Part of a small language model's weights.
Size: 9 layers, width 224, 4 heads of 64 (1 for keys and values), MLP 896 SwiGLU, vocabulary 2505, 7.86M parameters.
Architecture: RMSNorm before each block, rotary positions, no biases in attention or MLP, untied embeddings.
Training: a variant of Adam for these matrices, 131M tokens.
MLP neurons of a small language model. Each row is named by its layer, matrix (down: output weights) and neuron, and shows model dimensions 144-207. Each number is 128 + 32 x the weight over its row's rms, rounded and kept within 0 to 255. A neuron's up and down rows have the sign that makes its largest values positive.
A block is one neuron, or neurons of one layer that tend to fire together. Before each block is what it responds to, as a language model described it from the Wikipedia text at the highest values.

Description: Credit-field "by" and colons
L5.down1 [119 167 146 103  89 158 216 190 147  62  87 141 199 132 142 143  81 156 110 119 164 134 126 141  90 137 144 183 140 149 106 120 132  91 136 130  77  88  75 106 111 138 138 136 166 130  59 137 158 170 102 133 164 118 114 130  85 172  96 105 127 110 102  71]
L5.down298 [101 111 133 150 156 112 123 162 174 121 139 134  96 156  76 110 136  82 148 124 173 105  70 113  98 122 163 155 144 121  82  99 101  97 138 150 102 130 185  94 127 143  86 109 195 171 109 121 167 188 132 144 118 100 145 190 156 129 101 127 101 106 187 155]
L5.down428 [100 125  96 144  94  87 133 134  98 134  88  93 161 127 131 117 166 193 149 146 127 103 157  61 151 192 103 133 145  97 109 101 144  82 136 111  58 120 106 129 116  66 157 156 148 134 124 138 116 152 146 118 151  80  88 144 156 146 103 141 109 171  66 140]
L5.down563 [130 142 136  68 119 100  88 140 147 128 119 166 146  88 180 143 132 192 164  92  92 130  91 126 196 158 150  83 148 125 177  96 102 151 104 114 127  95  95 172 145 130 128 103 139  84 106 110 128 129  92 164 141 142 100 172 152 140 122 144 101 101 126 106]
L5.down648 [ 80 165 139 132  83  96 148 159  96  90 151 109 141 133 161 144 185 160 114 198 112 133 139 128  75 156 142 136 134 175 138 128  82  61 135 104 124 156 148 111  70  78  88  98 103 137  56 113 135 105 128 121 102 103  89 127 139 105 158 162 117 109 140 143]
L5.down687 [ 67  78 157 102 128 171 207 121 111 151 166 128  83 162 159  81  99 190 144  60 130 151  84 123 175 142  84 130  92 129 108 122 170 139 107 191 153 118 124 119  82 126 173 140 127 131 123  82  86 150 217 112 125 156 153 114 165 125 135 188 130 125 166  96]
L5.down724 [174 112 106 111 126 117 142 127 150 124 121 110 118 180 157 146 132 130 148  79 149 141 162 102 154 132  77 156 112 211 193  75 121 136 103 101 149 157 117 179 167 117  90 146  53 128 161 135 151 128 188 173 148 114  72 124 124 132 139  97 131 127 133 164]
L5.down746 [135 107  98  89  92 125 120  93 134  91 140  61 133 126 140 187 108 153 120 170 173 156 161  90 151 211 109 109 114 166  92 125 136  99  83  76 185 104 141 124 101 115 153 154 136  44 152 146 130 129 119  96 152 161 152 157 131 148 102 203 122 100 139 106]

Description: Wikipedia structure headings
L3.down30 [ 76 175 144 140 101 133  75 127 149 138 117 100 125  93 131  47 161 111 144  85  91 148  69 105 123 178 115 123 116 103 115 143  68 136 107 144  85  87 156 160 138 174 115  60 126 112 101 146 151 126 122 144  95 173  75 120 129 135 161 149 152 185 155 103]
L3.down121 [115 154 130 130 127 149 145 153 235 112 120 156 142 150 188 133 106 168 207 156 110 125 160 105 141 148  87 176  86 135 171 185 152 122 196 120 162 105 168  96 124 129 149 114 120 123  87  93 159 167 100  86 100 106 117 125 103 111 141 161 141 157 152 156]
L3.down320 [163 125 154 130 122 146  89 142 151 152 113  79 156  94 128 141 108  81 114 141 128  80 129  54 166 132 103 153 116 159 111 143 119 139 103 168 140  96  85 135 159 116 136 195  99 160 120 109 144 160 163 116 158 116 158 178  98 133 117 132 170 150 142 120]
L3.down354 [ 90 148 104 119 122 115 134 140 135 110 112 114  93 147 107  63 134 122 141 132 103 160 150 162 140 138 123 168 110 197 141 137 151 158  96  85  66  95 152 110 142 109 215 125  86 155 120 194 112 138  83 150 131 143  88  43 130 147 148 110 162 143 128 154]
L3.down385 [111 133 106 111 123 168 113 141 151 135 112 136 142 135 237 131 187  96 106 119  98 130 113 100 145 110 121  93  74 111 120 121 134 154 131 157 164 110 213 108 122 168 134 103 122  64  99 135 130  76 103 169  90 129 145 114 159 169  99  77 130 130 165  74]
L3.down557 [ 67  89 121 114 111 123  74 176 101 111 124  88 115 114 133 125 108 156 127 136 120 142 139  98 102 166 146 130 119 134 164 127  96  86 114 108 185  88 119  77 205  95 107 154 150 134  91 159 105  52 120 124 142 139  95 101  83 172 110 113 131  55  96 158]
L3.down842 [126  76 167 102 120 153 134 132 143 149 106 200 118 137 120  96 104 192 119 109  96 131 123 176  92  98 131 155 168 129 117 114 146 111 133  76 125 138 116 133 105 135 133 114 120 127 155 141 146  71 125  68 178  96 178 169  90 158 125  87 129 186 132 123]
L3.down865 [124 149 141 200 131 130  70  68 153 147 129 147 151 130 132 144 138 105 171 119 160 186  79 166 130  91 172 117 118 166 114 100 124 152 119 119  68  87  83  99 141 170 127 168 183  90 109 134 137 140  94 131 146  94 110 102 142 177 132 106 113  83  85 128]

Description: Wikipedia section-heading words
L5.down394 [122 108 127 163  83 145 146 162 141 153 168 118  77 136 120  79 135 140 130 144 146 158 120 219 131 131 146 100 127 176 125 149 200 168 152 123  83 105  92  71 160 136 110 160 148 127 117 150 112  97 167 115 115 122 159 115 118 163 152 179  47 116 172  85]
L5.down422 [176 108 144  99 124 128 115 119 128 135  60  97 129 134 125 157 110 199  90 132 167 126 155 153 141 143 114 106 132 102 128 116 142 143 151 177 143 139 167  98 138  96 113 155 139 155 146 155 165 121  61 175 156 162 136 159 121 191 111 162 184 114 142 113]
L5.down541 [149 180 161 127 104 107  93  84 130 122 130 109 108 128 104 147 128 149  76 158  86 122 142 129 182 126  89 161 137 163 156 104 139 155  92 165 105 109 110 116 149 192 122 123 103 107 143 181 135 119 114 191  93  84 111  98  98 203 146 197 137 115 180 138]
L5.down675 [143 136  99  46 154 143 176 181  77 115 113 156 150 167 127 143 139 138 124 112  66 119 116 126  96 142 130 119 131 149  69 105 139  92  99 102 116 146 189 191 131 110 130 135 100  63 126 101  93 150 134 101 139 130 119  71 103 179 125 140 128 131 146 129]
L5.down685 [ 86 147 136 137  81 161  82 131 146 112 179 255 138 115 140  99 171 146 177 154 122 130 137 119 140 113 160 152 126 133 153  99 120 138  80 131 185 117 121 145 147 128 149 169 152 149 121 137 148 101 136 164 182 114 129  97 146 159 161  88 185 118 122 129]
L5.down723 [152 136  74 132 150 131 102  72 115  94 120  32 132 124 116 137 117 124  80 179 161 122 139 118 168 111 148 127 131 123 125 160 122 145 137 121 110 136 126 130 184 122 123 224 167  76  97 189 104  78 181 101 131 150 143 136 104 123 133  93 168 166  97  82]
L5.down794 [ 99  74 138 117 166 117 177  56 128 110  71 169 168  98  63 137 118 151 155 124  84 121 102 121 168 107 160  99  77 128  89 102 111 112 147  84 185 136 116 168 127 130  74 194 109 140 140 115 152 124  88 136  85 122 151 145 157 151 126 133 137 128 121 186]
L5.down839 [139 182 184 165 170  84 142 113 106 141 166  91  91 170 123 146 112 159  90 124 105 126 129 127 147 113 106 135  67 123 129 154 139 133 175 120 101  92 113  80 187 137 190  89  95 169 141 152 137 156 113  98 149  59  96 178 134 143 152 149 129 140 107 184]

Description: Digits after numeric separators
L3.down21 [185 204 185 162 141 106  90 137 145 208 154 163 135 114  66  71 153 157 170 179 179 153 160  81 178 119 114 171 171 119 149 162 135 143 168 147 115 147 148 124 175 124 109 139 122 141  84  92  62 153 143 115  75  85 133 121 112 174 166 121 115 171 148  80]
L3.down88 [129 124 144 119 176 147 172 152 147 224 125 102 117  98 167 116 117 146 103 176 134 156 140 101 139 128  54 165 111 128 125 153 190 148 106 129 138  93 178 163 155 144 100 168  93  99 131 130  92 159 143 155 121 134  95 176 119 160  79 128  82 146  88 130]
L3.down347 [102 113 128  86 108 134 138 185 157 124 132  82 136 124 131 117 161 102 143 115 165 146  89  74 120 132 151 177 139 152 156 121 160 134 179 166 148 165  94 130  92 121 116 141 144 109 119 121  71 111 133  70 106 154  93 107 149 127 119 161 181 133  73 122]
L3.down415 [146 140 112 119 158 168 138 140 144 132 104  41  78 106 139  96 173  84 103 170 125  82 125 150 159 135 116  79 165 139 157 152 159 179 147 120 107 165 141 141 154 138  82 132 124 109 124 123 108 127 122 137 131 149 152 184 113 142 112 154 116 174 111 167]
L3.down699 [ 81  96 147 105 101  68 134 114 173 138 188 159  11 113 119  82 154 141  97 126 118 136 154  38 167 120 101 175 132 174 151 137 116 185 126  94 146 163 135 124 110 139 124 119 146  76  89  93  77 117  75  89 135 120 158 160 146  61 109 120 118 149 100 198]
L3.down703 [197 117 103 139 164 110 141 135 150 119 168 130 153 112 172 123 198 116 194 136 169 160 187 163  77 168  94 191 107 173 156 144 134 150 130 175 103 172 118 136 129 181 105 158 117 176 187 112 140  98 112 115 117 113 147 149 139 134 170 113 144 158 129  90]
L3.down712 [106 130 154 145 144 133 132 149 111 158  95 117  97 150 152 142 109 108  56 130  87 163 149  92 187 152 134 138 120 178 149 105 149 176 117 151 107  84 146 131 132 111 121 173  89 174  81 100 153  91 114 140 151 146 160 181 144 120 136 140 137 109 155 128]
L3.down769 [154 177  67 171  94 147 121 127 135 127 161 208 147 100 113 158  76 111 138 184 123 183 143 128 125 107 149 182  94 179  85 178 144 138 161  98 135  95 124 146 144 154 202 114 175  95 115 131 103 141 134  57  98 123 109 164 108 147 108  75 139 144 148  90]

Description: Numeral chunks in numbers
L2.down837 [155 156 151 144 128  90 158 135 187 157 123 168  94 102  76 106 151 163 103 114 107 171 154 118 103 140 119 111 148 168 132 142 163 184 138 165 130 174 169 139  83 160 142 132 156  96 118 123 100 129 111 159 126 116 119 193 112 133  94 105 117 156 109 109]

Description: Section boundary markers
L3.down276 [103 131 134 108 143 109 126 125  69 160 123 119 134 150 115  74 179 202 116  96 123 106 130 100 113 118 136 157 107 113 155 164  71 135 107 112 116 161  74  97 114 136 110 181 138 215 182 142 132 147  92 195 133 166 158  96  96 140  85 121 162 113 148 106]
L3.down286 [ 99 181 129 136 109 136 130 131 155 103 135 151  93 140 147 138 112 123  98  93 142 105  53 140 148 119 101 140 168 113 131 103 179 108 152  85 135 171 102 118 137 215 126 169 151 172  54 128 107 205 102 137 100  95 119 123  96 113 158 178 124 157  64 159]
L3.down287 [ 93 113 161 154 150 125 121  94 156 144 137 185 118 116 148 143  96 139 157  92 120 116 134  76 129 128  95 120  99 170 141 146  84 219 142 127 156  67 130 120 115 158 146 127 110 128 131 147 100 114 124 132 145 112 159  71 120  81  93 102 114 152 138 112]
L3.down301 [126 117 146 193  64 150 127 155 166 132 123 107 130 142 116 165 130 123 145 128  73 178 138 202 109 143 134  83 198 143 124 103 135 152  88  93 107 164 112 196 158  95 135 138 164 144 107 144 128 192 104 128 109 119 146 108  81 131 199 141  92  95 140 155]
L3.down458 [202 107 157 108 105 120 166 141 109 152 164  64 148 117 137 145  76  99 119  96 155 112 108  98  64  90  49 146 154 142 107 140 109 178 152 117 145  82 127 154 149 186 141 104 123  90 147  85 104 105 170 122 113 113 109  99 126 136  97 101 143 126 158 132]
L3.down675 [245 113 120 194 135  78 137 165 219 166 140 123 119  82 112 163 105 120 148 111 147 116 100 162 118 142 120 169 117 156 132 141 103 103  83  94 106 150 139 140 139 149 161 132 132 136 127  72 122 176 119 125  89 140 112 145 134 138 190 174 120  95 116 118]
L3.down777 [149  74 124 113 209 159 111  73 131 130 151  72 138 134 192 162 121 160 116  90 192 149 132 115 119 163 109 133 132 129 100  95 119 131 128 103 131 132 115  91 125 162 160 127 118 137 112  90 103 171 119  93 139 109 117  96 178  61 129 181 135 114 189 146]
L3.down834 [154  99  73 116 124  83 145 122 151 105 130 127 112 152 154 112 106 140 209 114 137 137 158 144 114 110 111 133 154 149 128  89 150  43 129  88 101 116 146  79 122 132 159  80  90 133 128 135 103 144 155  98 133 116 110 137 115 128 133 169 160 208 139 125]

Description: Mid-sentence clause commas
L5.down23 [143 140  89 157 142 137 111 124 109 100 123 155 120  72 132 121 180  95 126 126 147 136 163 139 147 144 107 119 103 139 107 183 194  87 140 117  72 144 154 138 118 201 143 115 101 115 149 117  93 119 108 117 133 120 115  96 110  95 131 115 148 157 116 135]
L5.down497 [143 106 181 134  76  74  91 142 146 145 113 178 110 138 141 115  95 103 113 123  82 126 109 167  97 109 162 109 116 150  95 104 121 185 211 144 255 140 104 149  88  82 166  82 146 195 161 148 110 142 124 157 133 113 162 175 158 149  63 105 159 120 101 126]
L5.down530 [105 139 129 155 127 142 144 149 119 146 157 201 184 143 129  74 117 122 128 147 109 241 134 126 101 138 149 138 174  99 154 150 117  83 124  73 157 160 106 106  87 112 134 122 106  97 151 127 150 142 110 113 167  95 113 142 161 201 155 117 117 138 113  73]
L5.down632 [127 110 125 151 103 159 131 170 101  87 139 224 142  85 122 119  59 107 120  84 105 157 188  80 102 169 110 113 126 186 158 132 147 130 123 155 114 132 138 110 107 151  75 131 171 119  98 220 123 115 132 157 165 116  91 125 166 117  76 113 146 179 157 111]
L5.down731 [114 128 134 120 145 128 155 139 156 152 137 176 140 129 151 150 125 112  88  69 137 107 149 121 133 109 134 164 101 151 147  69 144 166 176 148 140 131 132  94 128 133 145 151 100 139 190 170 101 159 153 169 172  93 164  98 134 143 151 152 161 111 108 114]
L5.down756 [155  83 163 124 111 144 173 156 132 139 109 220 138 147 215 150 158 130 102 117  75 179 129 105 156  97 107  96 128 125 170 130  99 154 129 141 143 173 152 138 149  90 130 114  97  80 142  89 170 129 119  85  95 140 113 161 105 145 156 124 142 183 160 128]
L5.down801 [135 112 123 108 160 135 161 116 142  98 123 179 149 123 131 160 152 106 130 150  81 255  64 154  51  92 115 151 104 172 165 104 131 135 190 156 156 137 121  86 129  96 107  92  89 115 120 156 127 142  80 154 115 120 105 108 139 170 109 133 119 149 129  71]
L5.down845 [167  54  95 106  94 133  74 152 149  82 141  99 111 116 142 126  79 158 135 167  84 127 145 150  84 143 144 125 142 106 186  94 138 129 142 117 134 133 136 132 121 127 117  56 124 151 101  78 119 132 146  77 152 145 136 144  90 133 125 113  67 188 124  96]

Description: Section heading word pieces
L2.down417 [ 90 131  70 131 113  74 123 153 125  92 114 113 135 179 138 164 167  88 115  73  83 118 103 146 163 114 124 132  58  79  80 120 117 113 128 164 124 140 157  94 108 201 132 126 112 154 114 136 138 152 155 130 109 191 100  84 199 100 106 195 116 139 149 133]

Description: Heading closing markers
L3.down134 [132 136 200 161 138 163 184 171 111 120 102  95 125 131 121 150 104 119 154 159 174 171 134 110 127 136 103  81 132 103 105  97 145 114 150 171 112 168  84  83 125 124 145 122 134 128 135 112  85 171 134 145 106  88 131 134 108 100 100 101 174 101 109  70]
L3.down187 [ 79 135 123  92 100 150 156 141  81  84 128 115 141 118 109 152 163 114 132  66 127 162 146 121 138  84 128 128 140  32 100 124 144 147 109  95 154 162 131  87  83 145 115 101 142 172 103 197 185 104 153  83  82 208 136  76 163 136 110 131  91  45 169 127]
L3.down322 [ 69 131  96 135 116 175 108 101  85 109  91 110 128  85 165  89 108 178  69 135 156 198 161 131  99 108 127 141  74 106  94 174 122  85 121 100 151 123 144  97 159 109 120 103 114 127  91 143 113 184  81  94 139 164 109 105 157  25  89 107 164 163 101  76]
L3.down345 [136 134  93 106 137 120 170 175 127 112 118 245 157 104 147 130 140 125 173 149 130 216  96 130 109 113  76 129 136 139 117 106 152 188 147 106 136 142 115 152 131 148 198 149 149 114 171 103 129 121 158  96  87  37 130  52 129 155 107 104 123 133 165  99]
L3.down381 [170 131 103 153  91 177  80 107  99 191 123 164 132 117 143 175 118 127 195  77 109 126 102 128 132 121 121 148 165 160 143  98 120 116 172 117 107 106 113 186 152 157 159 145 198 142 117 100 136 137 126 156 121 100  91 111 106 121 151 130 124 171 138 179]
L3.down521 [135 182 128 141  89 141 137 107 176 114 107 230 149 125 161  61 135 160 133 107  42 106 138 132 129 140 137  85 129 137 134  90 132  75 103 142  96 156 146 146 104 154 115 112 114 144 122 132 129 138 195 109  88 111 115  60 120 170 121  97  93  96 102 144]
L3.down633 [174  86  99 133 118 141 101 135 162 106 170 171 105 116 152 165 148 106  76 124 127 106 103 161  72 113 167 150 152 114  76 119 133 187 145  63  90 151 146 120 125 163 103 125 161 188  97 128  98  93 148  93 129 111 133 127 133 135 128  85 157 122  73 125]
L3.down778 [ 85 142 134 175 121 151 183 121 116  86 185 125  86 134 154 153 102 125 156 137 126 116  86 125 116 132  76  69 133 155 145  97 107 139 133  91 146  94 129 103 170 160 110 169 100  89 138 160 117  97 134 171 125 118 146 169 169 155  85 158 125  83 116  81]

Description: Clause-ending commas and colons
L2.down129 [125 117 106 129 136 102 104  96 141 124 103 182  79 133 124  91 113 130 132 117  93 103 222 134 103 137 136 133 132 205 163 126 162 177 158  87 159 124 117 142  65 135  80 201 134 109 164 118 152  94  80 109 139 124 148 195  51 176 175 167 107 163 160 197]

Description: Block-ending blank line
L5.down103 [147  67 119 113 121 125 155 100 133 141 130 133  99 107 126 123 152 138 110 152 135 148 157 124  87 138 162  87 171 132 193 148 120 166 174  81 117 150 160 106 105 142 134  93  94 176 146  86 133 119 123 102 176 115 105 164 208  61 165 169 141 164 105  86]
L5.down334 [159 129 129 105 147 114 144  97 152 104 106 217 128 122 121 182 147 108  79 165 106 164 165 167 186 163 127 131 166 129 120  88 141 162 137 164 112 161  89 149 107  79 129 163 118 137 112 143 167 145  86 136  81 158 158  68 111 103 159  91 164 118 139  81]
L5.down484 [116  75 113 108 152 118 148 102 127 143 148 161 127  85 190 138 146  98 103 127 123 158 144 175 178 135  92 127 130 130 102 152 198 146 138 166  73 169 137 152 136 130  93 152 164 114  99  59 151  85 168 149 117 121 154 140 111 149 200  58 128 160 156 155]
L5.down593 [110 161 147 103 150 119 147 117 123 146 161 173 120 163 119 211 128 146  96 102 127 146 128 129 199  92 134 170  89  99 171 153 108 138 136  85 198 158 124 131  80 137  79 132 102 122  76 125  94  89  78 117 119 104 165 140 148 164  91  96 132 134 163  81]
L5.down605 [ 82 134 104  95 140 131 157 120 134 148  87 127 175 146 132 172 113 111  85 122 170 137 118 126 190 181 153 113 151  89 120 147 137 116 138 110  45 139 113 180 143 119 186  95 173 145 101  79 166 121 125 188 112 157 122 174 165 135 194 179 198 135 163 119]
L5.down782 [123 115 154 150 151 143 146 125 131 175 116  74 119 130 129 105  80 104 136  84 125 132 132 128 134 116  98 149 156 116 100  91 194 154 153 149  70  81 130 148  97 134 110 110 124 153 130 142 143 132 116 193 124  98  91 165 159  82 118 137 207 149 132 138]
L5.down810 [143 147 174 137 100  91 111 151 139  93 108 168 140 130  94 118 112 103 100  91 119 168  89 159 108 115 106 161  82 179  75 144 134 116 190  76 141 166 132  54 116 128 140 124 108 144  99  88 148 134  72 168  85 118 150  84 139 152 127 172 104 122 127 178]
L5.down814 [113 108 105  91 156 130 146 156 169 117 106 161 120 110 103 119 126  97 121 151 125 137 130 114 134 170 119 145 143 188  77 113 199 203 168 143  96 147 108 115 118 163  86 122  99 136 116 150 167  84 122 219 186 107 117  95 115 127 135 123 119 113 133 106]

Description: Structured-field token fragments
L5.down215 [152 146 117 120  73 152 142 113 122 151 130 125 138 131 183 101 132 160 157  97 100 138  83  94 122  76 145 174 159 113 115  84 230 152 137  99 140 116 120  86 133 133  81 173 151 138 133 173  99  94 159  96 108  97 116 128 147 113 117 140 129 165 123 158]
L5.down250 [ 76 144  68 147 140  93 144 128  70 144  95 139 103 137 144 122 136 173 141  58  87 110 151  55 156  81 106 164 192 165 121 122 106 137 143 107  71 106 145 105 166 117 138 150 182 119 112  97 137 109 110  51 147  84 132 116 113 126 113 195 120 152 132 135]
L5.down335 [139 133  77  94 103 124 174 111 135 154 121 126 154 148  95 130  95 109 119 140 147 142 140 143 152 135 137 116 135 130  94 156 157  95 122 133 152 147 135 168 142 157 205 106 134 208 154 160 143 148 177 151 116  89  80  88  48 127 122 136 189 114 129 107]
L5.down636 [120 123 116 125 154 152 153 111  98 136  89 106  94  59 160 114 147 149 104 164 136  96 125 130  50 129 100 105 121 138 125 124 118 169 155 120  80 135 191 129 194  90 110 121 171 122 110 157 157  93 148 110 191 132 109 111 107 114 143 139 133 126 121 155]
L5.down712 [148 188 125  93 103 155 186 105 180 122 217 109 158 120 163 198 105 160 145 118 119 102  69 159 119 114  95 157 225  93 135 102 177  99  70 136 142  90 153 159 144 124 102 112 143 120  58 157 130 136  94 140 108 151 130  99 147 160  86 156 199 122 172 128]
L5.down719 [174  91 174 142 136 120 173 135 120 119 156  66  84 122 113 108 134 113 153 131  83 134 141  98 199 147  89 109 116 202 158 110 145 155 114 187 181 126 207  83 138 107 140 145 153 169 141 172  78 147 137 125 143 137 163  95 139 125  66 112 135 155  58 178]
L5.down834 [ 76 131  92 110 115 165  97  95 132 156 120 126 149 164 163 162 135 145 139  84 162 120 105 165 115 145 154 142  92 111 180  68 137 142 106 114 169  92 121 200 101 117 179 119  72 104  90 143 153 116 141  81 115 154 143 116 160 150 149 114 155 188 176 135]
L5.down886 [ 74 101 158 106 124  94  96  95 111 140 101 140 120 103 131 105 108 152 110  99 187  93   8  97 107 147 183 166 112 178 117 154 160 143 132 117 152  85  94 120  95 146 160 142 102 169 156 151  86 139 100 173 158 176  78 128 108 120  53 194 177 123  89 194]

Description: Preposition-phrase opener
L2.down816 [ 85 141 120 144 136 171  39 139 143 127  94 104 135 108 145  88 125 185 136  76 151 125 118 110 135 154 114 130 148 133 184 148 112 158 135 145 162 140 116 121 121 126 133  92 116 145 103 133 164 157 108  86 139 151  66 122 181 107  96 146 102 166 195 206]

Description: Section breaks and word-pieces
L2.down55 [114  92  87  87  77 164 104 130 161 184 125 124 132  96 110 198 119  79 147 100 116 159 115 108 151 179 128 103  86 160 122 170 143 100 153  95 104  98  93 107 114 172 170  92  74 156 150  89 195 129 126 134 157 109 154 117 105 147 163 169 172 153 105 158]

Description: Infobox field-label endings
L3.down1 [182 185 115 146  80 147 123  85 175 155 120 217 188  89 122 133  79  82 224 178 101 178 132 136 107 124 118  81  92 117 101 136 130 147 149 100 133  91 149 183 139 106 111 122 169  90 187 103 171 178 133  90 116 100  88 167 104 138 127 134 100 155 118 146]
L3.down2 [155 115 148 169 136 159 134 139  89 110 131 183 155  95  51 116 127 155 155 141 169 212 102 117  93 116  98 126  86 164  65 123 163 135 137 183 150 134 124 113 145  76  76 124  98 137 145 110  80 129  97 160 118 122 104 108 107 121  88 108  93 133 134 108]
L3.down41 [121 105 137 130 113 159 157 120  56 132 156 157 178 126 121 164  79 136 105 112 125 142  86 167 154 157 154 160 158 136  86 160 181 137 120 134 132 100 136 121 106 171 100 134 131 160 102 147 116 132 178  57 153 165  96 177 107 114 115 120  95  77 152 172]
L3.down202 [117 126 144 122 100 118  90 121 121 177 144 117 145 121 122 106 168 129 145 145 143 179 173 200 102 158 154 135 102 118 143 145  89 152 157 141 139 206  90 161 181 173  92 144 120 107 158 110 110 137 104 163 110 114 136 149 122 176 156 126  71 184 119 175]
L3.down214 [ 95 144 180 138 117 139  97 120 100 138  51 172 139 151 180 100 143  90  96 159  68 119 135 150 114 112 159 142 124 157 110 121 157 138 164 109 108 144 122 159 130 104 115 184 138 127 147 128  91 180 109  73 131 134 111 106 154 121  71 145  86 106 118 191]
L3.down450 [ 87 103 165 137 126 116 102 177 107 120  90  99 130 119 138  60 152 112 129 113 113 143 170 172  69 160 128  81 101 185 122  81 174  49 176 139  89 118  48  88 162 137 170  85 133 171 113 140 116 165 150 125 163 117  80 162 148 102  93 166 165 168 133  90]
L3.down495 [133 159 160 156 137 153 168 155 162 118 132 191 111 143 161 114 124 112 100  62 134 138 122 119  67 112 117 120 131 150 156 116  72  96 109 144 101 138 133 137 131 119 131 119 106 142 165 110 125 159 113 168 188 117  73 208 161 121 124 159 197 146 104 108]
L3.down880 [ 52 125 142 136 128 137 150  97  95 133  75 177 157 139 140 178 130  92 113 141 154 138 141 189  87  94 105 108 103 173 105  91 206 156 118 157  89  92  59 133 142  62 131 188  72 103 182  80 135 176 120  85 108  83 145 148 140 136  71 148  76 105 109 130]